config.yaml
n_layer: 21
d_model: 224
n_head: 4
n_kv_head: 1
head_dim: 64
d_mlp: 448
vocab_size: 512
activation: "swiglu"
norm: "rmsnorm"
norm_place: "pre"
norm_eps: 1e-05
positions: "rope"
rope_base: 10000.0
rope_fraction: 1.0
qk_norm: true
attn_scale: 0.125
bias: "none"
tie_embeddings: false
parallel_block: false
init: "orth"
init_std_qkv: 0.0252
init_std_o: 0.0
init_std_up: 0.0252
init_std_down: 0.0
optimizer: "muon_variant"
lr: 0.00628
lr_mult_o: 1.32
beta1: 0.9
lr_head: 0.0075
warmup_steps: 36
schedule: "wsd"
decay_fraction: 0.876
decay_shape: "linear"
final_lr_fraction: 0.0
batch_tokens: 16384
seq_len: 256
doc_mask: false
train_tokens: 265300000
steps: 16193
dataset: "wikipedia_en"
MLP neurons of a small language model. Each row is named by its layer, matrix (gate and up: input weights) and neuron, and shows model dimensions 32-127. Each number is 128 + 24 x the weight over its row's rms, rounded and kept within 0 to 255. Numbers have three digits each. A neuron's up and down rows have the sign that makes its largest values positive.
After each neuron's rows, "fires after" lists the tokens most often just before its 100 highest values on Wikipedia text that the model never trained on.

L17.gate58:115156135156131134073142151158161109170133148129120104105175131148148138149154153121151096153127126108115104059076140111113163127128122164108147154073136160068114114100118089131095116129125149180121124155144160103149099130132112088090165132139111156119148105134141103119146147107155144122
L17.up58:099136149106147116138109112132124095103126137155180086126112076161119116124151142129142120126105111088120133158093131165127146099126112180120078135103099111103138145145120129123124125089139085107124135131114093101171162089156130108124127109147146152196114148108119120143121114094111119109
fires after: " s", " ex", "il", " re", " S"

L6.gate391:133126159156124127164105141101110124126145087109092154189144116148075122150163112110114130132113072164121166111121106165164080145074156144165171172103145142148128129154138109162157123141108137126131133128130148123150140141103118103147044099158155103116143131144116135108146119106111105095
L6.up391:115122159116147135145136197134082130126097142127115107144157119133130119116143067179161174133106141144168143131105150110139125113149157111128112105136164125143131188102147098101142130101138124127114063137141149123106107108134102126128133094138152137124124133148112109118128141116113089124
fires after: "e", " W", "w", "h", "st", "l"

L8.gate80:122110165176161107172137134158119123164095113103149133099111123164113119178111113135101140097156194136104156167136125119095178108118140122109121152118121134179148102109174113175165134135112113152108125117162143091127117138127154098138147133110183128127130113132081148137114121132136115134
L8.up80:150130169167147154116162072107191167192132155135133111124124148137130105140144162118195080125136137159101124165135143149124129108128105127114138135133136116105126134141082157119128154185160089156145133147123096078141164115179123134094114136132112122151162139111144146147154137121120093150
fires after: " be", "e", "o", " M", "ac", "ad"

L6.gate111:122105161102182107124189131147124089163178110155114201125129120104183162143140150131135122113123122146205121123140122121155139148116100128096119128177130135082123142130132151149149095134134146159135079098163117146094166120122128097105122115114142156108111113097124144166117145125150146086
L6.up111:165118181088118136121126136098118094134115156144114123163121132173162146179100100115103124159101133149125090084118172090140115131111140139125157117104195112109158136069124131128094119098141140147122130136118142145128120125150163082113157158095154145135126102122135175133118134107122121079
fires after: " pl", "or", "l", " l", "ag", " O"

L11.gate294:148123131102135138118114150148118130132104130116116114141140175125128120120124085115130112126117116092159166072109125163122138146125128166127153089080129151092158104078110119133157124118130144123129179148114159137144109132159142155114148135138134125173124125158121127112139104118174160157
L11.up294:134123130137135120162104124152115157135120126142088151149143108157100096119116124167129158117132143118150123136074097107118132172138126157156117136112120147148160122090122174129115135175184141132118181120145119097119160135118106133116152149121109123194111163134145085180112124135114155141
fires after: "h", " m", "er", " wh", " h"

L11.gate445:107151132143118120137156116118137174128171126118127103129135123119188144156130136159113127151149117142103150102121168165125112150181136126121134118129130115095112164121104081098127088151130137094144123106134146082133112140119122119139119078104104168158117195147101161160150112108139111133
L11.up445:116108118098145109154197125122118111134107135143102155123129152111117148124050132138123128114082094135130186112132133114156102144147152143152113141112112147109119139137124126115144126089114138107144124167109181089105179125094143112126141114125133127154151135214177158116125134143128107089
fires after: " G", " g", "b"

L7.gate120:143147095147150131131177099102113102148154142109133157136146184083140127110084108144105132113110101156089134116142122165172125071123146142109169102130113127088136124099114105143100150140142096117170150164151114132174095112148149100094106115131160135134110116107145158117108127133155108113
L7.up120:098118130107133092159111113128156142133135147149150156085081112104132130128120160142131155116130143125143134112117155123095106129117178145156138142119099094143124177120098081121138157083130129143161158150074173130136105087117117111161154174124116116169188152124165167124144134149140125087
fires after: "es", "c", " b", " C", "qu", "e"

L7.gate145:142193158116120105110150121084121152121136131110153093146118094082139149163093141108083143122152121085131096138125124134107106141085136143125116132134145125149161100098125132123139128142107131117115133124135128084184133137140189132112099151101120144155160170126142105088108140101128168132
L7.up145:113149116157112117080093145116141159116158081105127127118138105113122122212116103158114111125132110129140126132138120139133113106122175125139134128154157154158143153142120108137158094136138154123090115113136063134172141163101164104124104124184154128153174091142105119123098101118142138115
fires after: " d", " B", "us", "p", "w", " f"

L4.gate141:138140105128151153099194067129099114156156137124130130110165155130127110155141159172142150137130089166143133111069133155112142136152099164104129121146130152137129096130172136140182114163142125078143090131166093164135109151143141095131109130103096115138132134119132133134125126141108112086
L4.up141:142139137119164110137165095105171165104145093091147129119099164105059121135136150125135109150153137159110128105104151140143112121096103143111137099098131157125164082151154115115082109123138158104094121132115161120145116176141157124143141120099092085147104154127137123120112117197143111103
fires after: " b", " B", " d", "b", " c"

L11.gate106:138114125065078126149165121116134138138105148144154120141148128126135146142150152125149132129181131147139108130122151147115156104116150106176159153133129108111142118141132164114124106147133135101123131112121128124107077138174110099125124167160127135161121114139124178120132090131092155097
L11.up106:110099106122129136167107125134140113155088181147120115144105110111169099127103112123099102088140124120115182133144147127137105148103145139108134157164119118166108132150054149143123110132150163105096099100126140105135121109166097110096112089135139128115117167086127128110123128125112141131
fires after: " f", " b", " c", " C", " F"

L12.gate59:136125147088093085143150151141095141131153129157184134122124108121107125088147108117147073144125149116130137122089151114097096156104090136150103159161150115129104147114116118191126140170150143124147158104126137149142087118078121126147096119129120094104111147148111120130135104158114118115
L12.up59:088103082126148100138095126170067145112150127128107151174090151106096110104152114094168097109141105142146121081123152109137114192129168063108117150122166136137136108135118151122148119173132125120126105154127150074169085144131131139110117097086171142106151131117120115103135151143130091137
fires after: "r", " A", " he", "ers", " B"

L11.gate185:143097148103128135140122129145160110138141121112100131142100147169130106122127103146115097136118160118131147121108128122170124106127122192129127147132122151092130166122116161092136124094160161095083083134106122130159125126166121169104163150081167132132137098148160135099149128147117153144
L11.up185:119164137127096172153130107085117111145135108112104135163082116112093132137124130135145095161125146113100151143152125146170119124157166151186159133120136157165151138157117120158152124088141147100137130129124135134127115147156131170157119088094114084085139102135135169113104164123128132149
fires after: "n", "ar", "u", " K", " on", "t"

L7.gate273:154172127111139180121129134123141158111129137151156135123140147157137083147186145160127117114134104094097120161157131143142160120134156163103152131122178128150142142126155140195101099143151176109164122135120133098164175135111164158106144132127098097114149135105090143121102159142119110145
L7.up273:129132130133117144146094165132113140099157120139096125169147090180100111153158151145155109104134118134100119184144113159120143085084115137129128094106152121157139095143151111088152096132058146141108109126111170171122133157100153136096153136128068112124111131097147179137160158089121107115
fires after: " p", " P", " G", "art", "p", "P"

L17.gate381:113135141145126125112153087135143142157138136079104131124125127111081119114148134060168128126093102112161118123103184173113163085086132120140126154130090155096113136109119108117118108137090138078182162121139108117150113121150133132162093135172117124151137123077116086097129133133162149141
L17.up381:114128105082167128138085129130149096114116143115169118108132154149107154117167122122172101118141161100143176114118173149121145134110191122101087155138112110144080173124103078126138157112109170140112151130163123143113077119113146123121106101152128126120153128123129128165095136118157133089
fires after: "s", " s", " c", " S", "es", " C"

L3.gate195:172136110127101123109096086101173158088092120129085159113117120136080141155138098134148138126115096150137156122098148105165147157135127136144187158133133141072094099180132120125136156073133127143076135152108133132128116139141108106159127132115115133121134144169080153119142109082133158124
L3.up195:139121129103116106125105078108135126124130100148143100152154115100107107139099138126143135159132175158131110153157117118130147102129103124107131109143069141151110160126182142122172132120111145162131103100115153173110107169162133105100111106096087120113120080151140134164115135135162121155
fires after: " e", "ch", "em", " E", " com", "e"

L16.gate65:166095197113140113144121189169098122131124133128091115124110134116164134158102129150121103136120087107152110085133109169152183088138151143156122137112126123125102126123129108144110147138148144149116149117128135142153092121100092120103073089085123134109164096109170084141144093080076115099
L16.up65:076156101164136091136122081144164154174115129113173105158121129108168123155122146121141096092127093133142137157158127120139089090145109107142123108128146102113168116110133132125135113095106149122135137127127134146117167144163153130105138131145131105152112143153110131146134145134133126119
fires after: " ", " s", "ot", " S", "at", "t"

L7.gate34:131147113157130149087093116115124126179183112100140132123112137127128172096098155090161099090167138143141118130152133139124137129147093150133116104157136166117114148132120108101106182063140140170141184124147160121112127117120125137094116132131149122148117095147153136110097174125109091088
L7.up34:109101104146152152104101115122079155114193115107145167168117149118134141096118160139140126119138140158173109149166115116105162123133124126129137107164149140123119127122135134152120151100118167134118133088077169097146146101126138178143123147175149123142140130134136126095114147146098096126
fires after: "p", "ak", " al", "al", "j", "k"

L15.gate258:150141146118150097112136153149157109169108174095113127110149124148136160102099139131137071112117092118094123125105114108140146118121123090136085115128124069095141190140134122122146119096146156130120103102168139083110100124126130144103106127093110153092168126092131128143125072124171139148
L15.up258:147152123182135120118160118116109131165129107110118109085164134146113145148186098115195118170160125119149107153129157133119147097129140133170143117098121147122114121092120162094131159166103115157146135120194071120149116136141173119124128106162121100134165143151127182117158128144084116135
fires after: " f", "ad", "o", "r", " to", " D"

L7.gate402:094105130166124101171121152129080097159135114128129097130099154117121139117107104143133132124140097127197133120127152141147190116147132121116147115125109134116107139097121136107120142166150105112124093172121159113127110081142089089103092082117139119118118097134117154097108128172140157143
L7.up402:115139124136115136130111093154129110174147188092120115120117114086093110149144114127100139132110133147145161109139143173155115152114144139128147105114133147081142154115180106125121131168126137128114099117117125124094159162164119133128153085116115108112148148157166156105130136114116187148
fires after: "a", " D", " G", " s", " S", "g"

L10.gate386:095116108140112111157159117111109122121113116116173122075145087166143122138157155113166182145155118142103098132141150118164122124147116187116149178111137113117121127100149092112159131155083109119151106135117146136086108108142126129137128108114108129152112102138096112124076095173093139105
L10.up386:155133130109113131125080155137079143116089126114133064081158114131092094152128151177126120118125138093118126135131129099126170106176154129150155116156107152116198146109154089105150112111144166111132166127135166124142127158119117099158090120120112155104182104127165136108115136147132134096
fires after: " s", " S", " b", " d", " t", " h"

L7.gate131:133096130126103166129149130101182162146136162141155132118115133117127114124139115108172103132134108109135192159157141130130087099107092095145111165105133104130107067109095142123148103120120153123146122100151130095104135102114106157144186125090136125128159103116136124137084152122128128092
L7.up131:178126135107135115141131194122111103142123110123165134128109125118102151088108156121146107129127162113156134143139139070131110136159148088126078104166160107140137104118093111116136140150107128132103128134125137084154086082090148153129134135175155126132136140164112147135154129154102120166
fires after: " h", " R", "d", "r", "g"

L4.gate148:166128146117131099103132115117088157131110123107111122120118122094127126123080123161157128116167096117151155176133163127118167138143123116125148148150135140093157093138143115134150122132118151149144159099177117143117095085115141100123138101165114164162152105129128090106075120169140131100
L4.up148:112109127122097140108157106142150119110165155130127165116074131112137112139103127138132086129160130144174136106143154139126116118174140157100124135153160089096188128152101121097146157095111170089113092158121117111114128125108169129122124093117111181164141132122116108137130100143118130154
fires after: "ra", "i", " b", " c", " B", "is"

L12.gate309:127158158201197102105152077142124133098136117143149132154166134163136100124140133118130152151162158132146116087134146073124136149125180137085121134111117154172146111135093179160155105098131126148137128170146142152142152159115130123143135151111144114115126106129131165157107110153138130105
L12.up309:104140123155168145119107101125136176117150133133083144107122148095143116138152105116108138165122160101126094097143123117135180106166163127107146093129166154123141100148112106146138149079186137126117149169108153137150150137082118121137135134163156136136125117125176123142091137119137139172
fires after: "c", " d", " p", " M"

L10.gate16:093140130120106122110142131159167166136170160167108075134162157122117108111123097125150100148135112106089162109145177080162149113117124112132124088175122113160109117136163137138113114157129174108136161133145108126130088118127106129103121133096166092130106166147121096140069116109123099164
L10.up16:163134109136091114136126105167139128128158171153119159112109144135137122128106096064158154131184137114116118142137127129137112160137132109133096100085147133147143170088121153165164131131117095120118154134099131170135097108128123139129163108117162167122127108107094146153152144148132125129
fires after: " o", "r", " to", " O", " t", " st"

L4.gate423:129081131125135095141133149142156122117155145136176137121094070147162170164167137161121166148115085114135112147132113129096138142121145135112139138153114122090150163095124139141132145122096094122105121112114128134148175124105136143133087158137138147094138134160120140121133110089137133114
L4.up423:150034118135126144124113141147096094128119161103124123188109097147144180130138135101137114115142137125103115124140169148137129160153137129153133117115103165095179126104128103145171127071138094153111082106103088121115087133157121114169132157098140138146134134113170125133078104121135121157
fires after: "l", " l", "f", "b", " pl", " v"

L8.gate65:167106155127126132150103120147123133141141135134115162129106170120118093130096114144166126140115114077126152154168117105131117135141119070138140190128103116121115155178157105144100103098118148114098136127134111126161106134125144150089124143119163108133119136137139128137106094138198125161
L8.up65:133191131146096160108094157103106142130139133121113161124138101172106111138132174118127116157110130146105140133143131171154170147110136153132110123116132142077090101153141129153100141162106124106154142124138113075117143140150153112111166112093156134141111132102159126122113139111156116104
fires after: " P", " G", "a", "p"

L15.gate9:148117119128113106102126096150137148078149152172122112130137128127137148137142117093103111142155062179158119095120142169155153128103115130108129131169103161128107072102108143150144146145114126138116080141148136141140132111145140125100109101139127148121165168141096114135110133085143130121
L15.up9:071146105138117065103122163125119100177132127120119064127158108121114166118130160102168191155145085061130134129118128156106169129107126135125074134130151119121129155113115170115108146146144153131123167114094126111122147135138150167134131077138125139161122128148141092121148120133121119137
fires after: " m", " ex", " de", " t", " s", "le"

L11.gate157:143098135124093108127140181126101107134109136130122167097136144053106122157150159133072123104113166118172074100082109096144104157138133155115127160142108143142125125154119110145118181136097130144093141141123124127126125136145138168137147138079107099129108152116128115100125108091112110143
L11.up157:116115093179165145110140167161156158100130115120112137095105146134150112115151106088134117169133104111126125140118159155148103125125154145117100169164142101131117135143164120132125124097165100146075070147124132125113099114127097133152120137125136123141165140119129174121146162134083114105
fires after: " the", "v", "he", "u", "o", " be"

L11.gate188:133159150098118119139109107086141153136100124116084176140102126124119097128116131135116107152126151092131125117147127179112142145157121086161157136156128133116146082135163116094176114115136092130125107114126122135138112115115148118112129169134119090140108119125109194102106115145142108114
L11.up188:150089113149123137131151080136147082136129112136140136108131109134118110104114085122099109157167142106147165132183123120127104104127113122098117115113138133095181123138086143135144112109113135102127076119144128121084081123157137139108122165121089114136141150127098099123168151131124107156
fires after: "f", " s", " b"

L11.gate335:158127144145080123189117110134149099171128115160119115126138168138095145125137113127126144187196109144146133127084133103112113110131117132138123131117138132144145153125110116133103162139106098108096088110116134155118149117088138106112120125118127142093099091075144108154073160137196104125
L11.up335:147136112155104110116117153149124116134131115159085108103178136110146136179082133190166093085155134112142127120087144105152163124162131124124121133129114131154132115116131178152154167071140103099139114117116159098148096121126112101142128081161152137102172126139137118144117116132098184116
fires after: "n", " The", "al", " the", "on"

L8.gate101:159124190116132111113127122110136099126150134136128158115134147097176123116114117138133131121137136164135135121127140135151114121141149125127171108107128175199155123119139129145149143068114069151128084159110147075136114132124114126176105121134079187141094130138127134124125089136131155133
L8.up101:134152149139107176108117131131142118154095108175097119165110114132112113101132073139122185149111107117138104144147117141115110109068115123096132104127145182124132116124173127127145125155120122158158159108110106128124114185152149158149089138145150153125151125167162135103106088168106122110
fires after: "r", "p", " H", " P", "u"

L4.gate7:112128136147098171156123107170106139127157135146122099147133130103129139099114091150118133153182132085133112089093117156137153136097131142144159102160134096121104124143123194118129138152117106083142169136096114142161116154125092119121132138118162133127135143127161132090086147076098142116
L4.up7:106109138105125137128103112097127186100104177135085116135126122115137111152102130131089127194111110148139133095118132161134145180112125116163161084140127134138157143133141126143137109153148108145118158127116134098134137109119074080057154120135122094182160115098109099112118153104094152135
fires after: " h", " c", "h", " A", " S"

L4.gate151:136116111117139104166130127090103131126167090115120132108130164148101157128132127147143172124163111138095140102121121118131137096116095161120166099086145115133154091119145103135139167147098111129145119135127126108102111126208116086151110120058110130152137088150120132174130153139101142079
L4.up151:108141108152095127099138156105117167145151152152154110099135113091107166150139134148142105107104123135118118114090132198129152149127175144161170115096079121135093160107101084165103124124136115144093136118137158153189128104092113122162133167149118078126112124149111135082097132146146099129
fires after: " b", " V", " C", " v", " t"

L15.gate207:112111081152107094179152151164138124110119111173152162113110139139151130098116087144121128117164134108105150118143143153115152166091133133079088142125117115127119154126134131126103126159123132155120099151113129111076092116111157131186101129136121122098146139133091124095114105108132126089
L15.up207:122120121153113077119148124106105166142111083160116116153107116152110126137126111141145151168122185164114096130133155141132168121155111124126089150132118092121106170131123104133060132166089101130144072092113157077135095133132119144146109165151078147162123139132131144134091093136143123113
fires after: "l", "ly", " a", "d", " m", "f"

L6.gate338:159149104127112143167090154145159107209151103149107147097165093151087115138148124114098099126096148151120110151124119133149131113137122106135068176130093123149158155098109127122125114158100120124137117109106101120108100124118113166109150138136139130109123125136153097163078132128134188106
L6.up338:164109135096116136110140131114079123115153141131126114128110147159106149132167163116099117112102138136159139157133159144128140123123128080152092145118133157147112148107104129126143111087128122137127161125105151142153144135070152110097127165141128100117140118129152133131128162150128126137
fires after: " re", " e", "d", " an", " R", "p"

L10.gate350:111149161134138132136138150136119139090160145098112152136126137125140138103176082137123155095098123088162147088116151100172099126137117154118136122164156093121143118125157120122132102111125139110140113147114117125167126130107142117086053133164085154127133178156132107135106092102151086096
L10.up350:125127153115152113177170165115111112130166145129148138183134131116106128109142109084107152156091090135160125132161135095179129139125110140102166156144140115138139104106148174137117106105127118152095101151158161085114157117132168129138084114154147127111113126184132164106122165129119121109
fires after: " b", "ow", "-", " U", "um", " g"

L12.gate301:128163093116118150118163137130110156079071137150113145115114131161138125155143097153149114141144092152122141141118135119106132091094152128120137153138159125116088105134115157151166138085091133125092132110095121145133137115162151137161118122133156151106137126132086160121117104159124095118
L12.up301:129150119120157142149118095135158126131164115120094131142152151107123097127140069093136136150110117179128108114173097142130151090128136098155151133112116106122132147171130171122109091040125126105154111150103099113130130172125181139134149149092097125106135114122088154151129106117095114153
fires after: " e", ".", "e", " re", "2"

L4.gate445:135125135136141098135149127091118120109130158109116085114137086127174097094135124138149133153160147130126114116118100152138147139109161144124143200062115091154105124152116090080178155151133104159121141135141138116125120117151128148109093110116096116082084153152149125173116113132103175141
L4.up445:159102169139148073136081129062077138107097130134164116132128167118111141081148116148118096144128171110190150143134114111158177172155175125125183112100173112192126149121114124165152145152135080147092146114116130107116091124119131132125136146130114134159124141114119134143095113134163166152
fires after: "ro", "rom", " n", "ep", "in", "c"

L13.gate30:131160080103161121139118157097119115124137147117164126076157114120086148142125121118156149133129124142116126157107161128116126122098120125132100095097105158141127129119119134168115137075122136160088165157114134102136108082118086155145120136121139132120115101161131128137106120156147146141
L13.up30:090130136132130116152115082120113133095155157123155148148119136150102099159122139097108124116123120150134159177111171145122147094128140150115163145099116133145090086104139139111179124119092110155136138153124112119131132113128102093150132077128113089115118113100134123109166174146108145130
fires after: "en", "|---|---", " c"

L13.gate277:170172149125122139135165101160126154116166163140144114137168139141116108184135103146135128125118122129104140099145144165142136081111161136153126153115146108087139154114130120116129181173155113128101107205150109073097101091111117134130094136122122132089108104158159157106133142138117118123
L13.up277:108138125118156143141102124142149127112142168131111108128152140148079109127126079127080124145122128125172114107130132153106146121110108171106146145074103121098113164081121146150135115149094128129128134140127123154127111092124165140113160109142098092101093125132182147114105160132102108118
fires after: " B", " c", " S", " s", " ", " L"

L17.gate142:100116127149127134143154140204169195119137117125128153126082154123141134101145095140137113095133115119198103130112169155151117128128103179130119133150156134088170098118094157137135132103128128111119117124128114122108089163102156095148070115124103157126162127124119135139120107124147133097
L17.up142:142131162140100095162173158133124101138168072128101125124137137153181057137129153148110138140115127110140112116120132168129147118115110148137112161132143121155127144124157097083100099145143123113120155103111120157113144123156144131129131122180112170168115148191098159151091111130111088150
fires after: " a", " at", " in", " pro", " m"

L12.gate272:144146173130132108153110114108092112102151148108106145094080103137059125125093106126158136135138105134159119081106115131122174109125143089109125140133134148090115162127144120134148151120133120185115109149170156127106144166139109156150173116095120120120135080148162105089132135140114113126
L12.up272:169119153159116098139111125093126093169189108088100165091105153135091116121136118087119122135123144139102147102156166126110116166103149138090151085110088123114194102124121108122130137125132094101149140103119166103095098116118122116142142131084105156135130125145130106135134156098149092130
fires after: " O", " C", " of", "j", "f", "a"

L14.gate39:167132134088103101204098140124113106122094117109120119120124086117160140125098125138102084104127106099146142117108109139133137124148170149113108145129151090156123146089109108111143156068094118178154138154127126124151136154093128096084142131096132108150117169128125128086125130101118123157
L14.up39:152092127141137093106098155126161157098128109119141106156112113085085120136140150129151141155132103071106136101120126135129151137136158111157153159131149093169096142075093112113169164111107098108102111148079103120131117141112126120124122128112170106115131135141129126122135106127107104119
fires after: " v", "c", "ep", "p", " f", " o"

L2.gate182:135133137132113134150145154099129152132122147135104101149135119113085113125082105128116131151147065157079148142099118158165108125117141143167142145118082101146135137150130137156138095159132138126109126118127123123144204152105099118157121083112155123147132134148145103164125156157092088143
L2.up182:168099148149120115097141153128129132123102139167131110140156112116092134128125151106160104123138160137101130107145122136145138094129139146146145102131145097097160165108098162168153137112140179173119133144110100087121192124114110141141128113131088129133178143147132147161110157096101122133
fires after: "ar", "h", "or", "l", "m", "il"

L6.gate78:107088084094100123095122109119138142097144122122115138127163117153117111113104161130106130134113156150124095095154171128080111143104134114123143155126110130180139114106141151125088101123102104142103154136114151146097137140099128104099133139134118118113128141154142123135131104107114133130
L6.up78:114112140114125146162128127117101150126114106139143123125177146126111117122127131100158045148125114135150107152093160131129132128098172099167127155120173135183108138120169121090132129149139111080170144120149126119160207136127151127118115140094149157146131111166170156108142076121113110124
fires after: "p", " c", "ac", "N", " C"

L3.gate306:158093100137125148176110113084163139163101113151140119096124123122149145122160159114144140130137133112151110132117141131150144123114112123129111162091118125165105087135130119108099127119124174129125162138126153156133103143102152143131109099083155135139171098126158108105143103094171162096
L3.up306:124129127161176129119183109132143076136142119117128120183061121108134132163130179118133152148130147116141135162158113126166148131163119151162141146131127144132134110071106127122094160164116131113168129148117150132179124090130162134101171169112116137124097142137147087121140181114171137101
fires after: " s", " Y", "d", " B", " S", " M"

L8.gate397:154164106150146156150137099159175131167145112142144135145131137145148146080113127143101108116115188128082138124118109156176114128142134115156143140107160113113132091099095111155121132092129080139108107197118127129159079133113141104110111155084134130136136105137109103102106141127172140111
L8.up397:115101158212136153161114124145106082150136089084104116131127114113103189058143093106130118086140204154096132108104136156162153100133106092105108179120102155113144114159095120119125113165147125108153125134129123083128114110152093127093125127101124109141149124137104093117123153144147140137
fires after: " t", " C", "and", " c", "c", "f"

L2.gate34:091125118097134154109166067112162109109139150131117106120106133158108130129104169146097107129100118100108114114117050100119128106187144100074142160125114140150128150088124153145105140161128092136171147149117102140106133133134102140098104161113088072126112125128159131139143179135147172105
L2.up34:093149148128187116101147101132135114168136151123112191122082170108140096102086163115162175095146131101126119151135133135155110134114149134118138071124153158140120108143127119123079148100202121079156102110112129109177156092118139125106151140120099142163145141110162116133145132145134117144
fires after: "|---|---", " |\n", "c", " c", " d"

L2.gate383:133109101120138144155159164172103094119143122154118154170173107119136115143161107109137102155127099133106119078094152105102095138132150131152147117131074087107106159106135126158106067136113137078145094090144128152162159141155139134160113119123124095164153152126098119144089081160174084106
L2.up383:105090175120143098115125143095137081134134119132115124130150114138136100179119182130113114161151136166156140112096145113099122147149102132142132135143123112127185120126151089123110121161155156084145114104199167132116127134144141150138113143120137097171139133161112120136117140121104112098
fires after: "ist", " k", "ut", "1", "0", " s"

L13.gate51:136142161124098099118153102114124151147143119106154146131098123144129132104093139157130176160105128117159123102141181114101159140142102130088067127129139161163117144093129160080106112110160163125137114113148150128132093123145188131164129120166142133088113121137085139122100151133136113148
L13.up51:167104146175128155115120095132122121095133142110139161158153107097145123131110130169123124146151111155132111128092161167092127107115094127102118128106155158134096145130162144086089141097114103158128155119103158128112125121151140128145110129166161134169149152144121145115122137164112135126
fires after: " D", "ak", " R", "as", "al"

L4.gate358:146102156126137155114134108123148147149100125142120108141169140111160096125116123120146112138121125128137160077118124138148102148114127134101137106098077114140129092135138113149145138097123140129111120137131118101155125124135092155126129166104143132148134148088161113145141160174129082120
L4.up358:133107157129178132150090142115119142132136055097125104093101097135151122101100102129163095112150108121102124158140137132129106176094123089139148126092125119116109149155124130123141125132134141134159086158105123131151151108149126133105121185134156108126169125124103110040138107140136065096
fires after: "oc", "c", "os", "g", "ac", "end"

L4.gate124:108105150119147144102114118109114107101154155101165123095162137139137140172161139135150143159158101105105090135121116169117108174102126117126161142123110100124107157120129138085108142150124140144080151120149179100120098115157105128127122189079125138127131132157132155167167133107136100159
L4.up124:170146102116136142115086149091102136094165129069148135116154139142151150095120114185132147132169127166098160147126124156155100121098126114144108100149155132106129152173153133133122118138102148109125108115150159119105130115107117144083178148090164142099137117114166126112103108111152087124
fires after: "g", "r", "ra", "ar", "er", "c"

L6.gate245:128138085128116131158123158139147137119154125169105107054058125144153124152124128118176125146105145164174129101126121102143127204095167099162139174097091084110163119109119157121151121125092080102146131140186123123109124115154093100107127172123122105140130090139113122117137084128122095121
L6.up245:146130110156121132135135169087120124113131140117127085134109131151139150158148169144136149103152135135118133109162112111128124100176119128135132117128142138137120085121119120118139120093096098125076113153123177135114071101128077132146144143130160141099116132165142132095137068085137089122
fires after: "ent", "ut", "ect", "or", "ic"

L12.gate97:135100155090121128101128156121120110105104143114103089096095126164139129079150114106112128136135125137118110114120157121138106173088116161133087142151086080105144146123181141175150120151120180114130097122119129111142121097068097095086128145092109136148127161112089151123160114141125120127
L12.up97:080121164123099130092115143157083157117124080119108124158117158119081125134147157145156145114128126122167163125123144114121150096086127145098102107130132139113139127136112127099115121111121143108122163113172175151165108119148106070122095094112121133140134135089118133092145126122128123111
fires after: "19", " G", " g", " ", "18"

L3.gate177:149122133143133161102119103119129143149155116147127138103143130117103127116159135151112108126152161126130132147149089156175147071118112150154123124139149154139167166095124155128139130093141159132138162153167117151092197145118124074159106128112106108152118139130143167154119092153099116122
L3.up177:157119142124129173153102117129108135119161115171085166181107113143121131133155096099149130114131135090138093137127114112166105064130095120139094125096155154087142151127136155101135138131106114145151148164143177127066108142083127116129097164118099153081107142150124150119111116172129138099
fires after: " p", " P", "th", "ep", "p", "ri"

L6.gate434:146151121114145118094113103105128170113144165105131152116132143133085132125111181122183133083100132139125086089196172127101140140148111119113105120175134141171186115119153139124118185131112122115110123150131148093136126166172148173170081147140147117128117096136135105114157109131140099138
L6.up434:179146160068134109124119140129167157127146165122115121125167142106109080113087150124160126124123148128123097151155141125120128120114142121109129106145162071143148150120151142082148181161143141124125097134124131136160163141152128102137125114122132131131110165119179106144145179099142102130
fires after: " c", "c", "s", "ac"

L7.gate320:102152146122124137154091128146143107139128108123130115116141126161089123124185131144174104185140133136078124138166154140123126109149103136168105130179120137135145126079151067112112142158149114138080091112105092145066094146108094122105126093138134133150160163143119151112111097113160090149
L7.up320:109122116134126115148162112158056159127171154083167102102116134115122146154103083103127131137158116119150138103162152088100137184124113108138114117111133090113146122106153130136163173145119115136137132143180093193159075146099128131125152143118147173106114129126117112105155154111120129156
fires after: ",", " st", " G", " he", "r", "ir"